MLP neurons of a small language model. Each row is named by its layer, matrix (down: output weights) and neuron, and shows model dimensions 32-223. Each number is 500 + 40 x the weight over its row's rms, rounded and kept within 0 to 999. Numbers have three digits each. A neuron's up and down rows have the sign that makes its largest values positive.
Before each neuron's rows, "raises" lists the tokens whose logits its output raises most directly, leaving later layers aside.

raises: "iz", "ising", "is", "ise", "ises"
L10.down61:446521417456489519526534497441490563454487413552469510502542528549551523526530462533478498456492527515422470490455524494482553474580564469532551513496505550459559465536474577483532501438558545476498517549547477523477545491456516446550551499420555537542494502482404503524518478541454489589467445518435414392478509567573484454483530459430522595463533446490457466519578532554492540578439485410516435509549456449468506489496541470502501477475532532494475467549494442514502538448492503434503490442495497546534549420480514525458519451503506542470539498531546460507550471463456522416

raises: ": A", ": N", ": P", ": H", ": C"
L8.down515:488515483524405496578495549447517505450489457492546486521516461520510447571539537506434486449505528493468473508486544490477490477480469525391478574472537523441538523462499468519539529477494543457504498510499439450565587512472621555482450472466488526531582514479503472480508495468575486512468526471522554562546524480512526555489490532504452511478439452497538536547565523539486504520496490410549428512520495494494431508504420410521518612456557470508498551477532551500472433529458507482444449496461464445470514474502510508523517499525487437514573524402500549505544508489471528546

raises: " were", " are", " include", " were ", " have been"
L11.down321:520429492454533506528504472569585535502427488494545524511536480502474540505551518451472432528511515537536473467464524557522486463529457423549474471468502502570456477476538544518498503486506522469491548429529514474460446446501497496577478491533521446505493455411588461560517447519432429419528559470500541529523515482499504561515436470457376417494489447429506505425524543480481499519568568451529529532408535495504496496490467484561447420530537408498499521499534505505502431509556514506444469480495568447499499515463526532568529451554452514490500516476556494499506470565483503502

raises: "ependence", "oor", "eed", "ians", "ef"
L2.down208:499576482533506510452544523477497523494574548531497516541447451530540581467423548525496465542458588614525505423527486435482564497570495553503472455439499491440527483491507524447485560458505562512523505510489545494504508508570540597469546439540452487528567563472509439505544472472540487472539533465535513465486449538510386414509561570481525539569511455545507467455523494525456472504509499496565500519534520450531557437487538570486495490498486553463518501529518406510502438501552541470491497451523482534491510485470489456477337513469540462484519457487482423474539517465507468482

raises: "pp", "ve", "v", "ves", "ved"
L11.down680:479468480522461512531470496516535469467442486513518472486479560572536463529535439497466451490478372490536501499506501534526453577499523472480527457565541499447520501529552501458494486458495549475470454525474490537478482513428494466509489486404573532514492531576528530480444504489602496476486492422555476483447558521428503487481473576456502467618493550509458562508517573502466411483498556503513524462545485534499487513531528521543459508541428501518505537464515495457565513449517471442440522448481521467503466515454535510532481423487499555435471510445432535551473473551530491595

raises: "erve", "ort", "erv", "ensus", "isted"
L3.down509:543524524559446428443456553465506531485460400519466481513502532620513456541557561475431492474531435489465432487469457474537460495524504510436524512458414531481484503483511527522496588501489504530516504507449456478479505501518510488471506541496481532460496521531503515557486513516491451478481528488550463493477403468504443541411475507454545503442546563531520569438489411419519472435488494456533516461484468579499551485502421427523503560559485520506451484486505523471518493487537504474495408451501543456474510499481536491512439481559555553446517527504487501491479510432495472551

raises: "ities", "he", "areer", "ycl", "ity"
L11.down220:494469487526541523525511507533489540513528532468485453561432419492539497490489535469434429418453483491533477498443500492427427459557584465477486502554532462500480531458543498492449517502497488418550513445475479536523493471554511447523524503530505590490457465544463497460508503524501466443457523480539485500416500435516309470519529535501491522501519506443433478503508530495493479546480499497499467491394473451502528493506495497435467538535557599533531472522483500463515461474453516475474512547519598494484477512513551585429446522573485481504495507482528526517520463454468519510

raises: "ities", "ester", "ity", "ely", "es"
L8.down378:508453458578520493502534438532450559507566498469499495440497524500452436561444508442516481398426530455506556508487436493555492468544578474541510431515551507469512550601503530449558463514493522423566522558506471564483499543501532496539503526503454440507419499527557566491514472496540538557494548436489462589501472466503447415544523491471520433570555472501542451466454509449527489451489470485516532500506474511573541521509501516467464546493504499491544481481455515390517466451518469534469515499462510468515458480479445473549474473516502502424447529465568563508449470535522432512

raises: "L", "N", "N ", "V", "RA"
L11.down491:464478547530482497519477483478509490505543514505506449523525421463573520538496503576491488505466470476508472499508536457403465567521563482537492541515486573502516485544503405496538491513506456519555489548438486482560484564541446443496477447462507532512443482511492416501456503494474512512461531562449501466476496435501480447566547527468493535526515503496439494524531440536442432515446459524502556492447478519503617445463495434403434492475437569506464572535474474437512480550500530449468444487512566487494541501480479557530486482442435533493413571520499523493524487544552408458

raises: "es,", "es.", "es and", "es to", "es |"
L11.down32:511473532541463414523547518546479495459566481501482499502566505453420528459537528471477471501512483561544481502536482500507449467574501481464491467524524495500505530546552415433506471471537458473433466391492499417482499486483496443520411534445491502476435494534556583481445471455532495416497483534470490561481469501505528465496483535527529526501557527498469515495490554483482494514538485539422500554481508432510535533561482483517486519595563512483530452484615508491495503526579510499494565461516491429577511538483483494577409512461475487507456470529427581527462479519571452501

raises: "z", "zy", "za", "ks", "ze"
L10.down252:487479515516507498444438471450486559515592495535538524418543492459444496488565470486436430523541498464479573536523459454496519571538507555509533518488503534433525460447435521575460516557481487470558464492525486456510505542553477432542484526549482473452503514526477489468479555536505511481475465544518528512504497463514427414459419513526555449423510470531489534448475518459490515501524475539532569470469441492500497506494505506547500493523538488473530475479569471492444480447510461530521484516500532467501476453563503462428516479553591471446557473509509539491498565538407529469

raises: "ound", "row", "up", "ave", "av"
L2.down691:478456571439514540548484524539448506524447528515464545501532519561487450528517525507583524519498477539477528516463513546452533504475505467489482397495492443464445537471495466524501493484530498515425481493469463591492493555532489478504530496477484559574491528539397460554512461521453479434598506557498482527430470535595489483555457431495484536467485455461421572549414396578463525499449487424534490513556489480484433541453506579455487516531513533500548501506482523430471520485457483471476530445468486445541447393452491492546441547450547537481437518509520510544488435495496514492

raises: "so", "se", "pp", "pr", "per"
L11.down138:578479500440499500469489509444575448495541471458430499486513555556478446496519500502493556478473507471454476501550554551528479462524520465579518516496511509437459548437498445524555493485556537496507429518481471470491539472519521492502523517462470481502493439534486439526505495468527538447529522519538530471497519480484452511461520574452557539563513554530520539515502510443406519519483437477518491583489487526457409552543605524435449506435521536505495563527555504560499493441468450474548488493530542474544552486574550438488504505520538425462520514451542486515520465570496490514

raises: "ailed", "ired", "ails", "ail", "igned"
L4.down34:479423456494491532468405469538499510523522529479542497519517493517536456533437487532458517510514593532512421583479528515517491484480478503439512548496475529568560432517547485472461491533505547480482412460537511572488444512550464519549491533478477527444463470595511452498530609499457426514523534505478481504500469484475463451563509469494430508611486511456492463454489508559461517510572454453516523517480491563514527394497515505444530424484514496502485451469439457504508490438562543408495507489439511436448577487490513519462432512541455477510492465543455539501541545514509519465

raises: " wins", " championship", " victory", " Team", " team"
L5.down422:509429493531469407454564478512432482573484480508494468515472499522467418469428517547519497479497440505504512573463495467461495531565507415531495478551501519471490444619494516539507483495475458559516474532476527443515512521504447529551529483554535501503556529534553532539492461501457424482488458501430541518464464480434554530491471466467479472551576537516498472552531509476560456517503453558595442410505475438496555468517555530455527505459457501477523509476506484512523456470485404525508544502523485532476434473496463526497485483482556529506467459502515588444482493515471438466

raises: " to the", " to the ", " to a", " to an", " to"
L10.down85:584494477514520491569488523464535512503455474482489544444491433528496468531543448470466454562419531427435535559522556463479525359427492441530507486536450458482444464509462484491513468579483514495499553526490495452435541510549454564454541517510497544500506541462528558427439565513483537538456456446512489486462518454519476500520499487503469435518505421513449507441535449508494466466514507479549647482440513454476506507450545520481481553539450470441520476504495481464493494502514485546457485554492448518510539517550559492453473523405526518460458498481417405580561519479521483490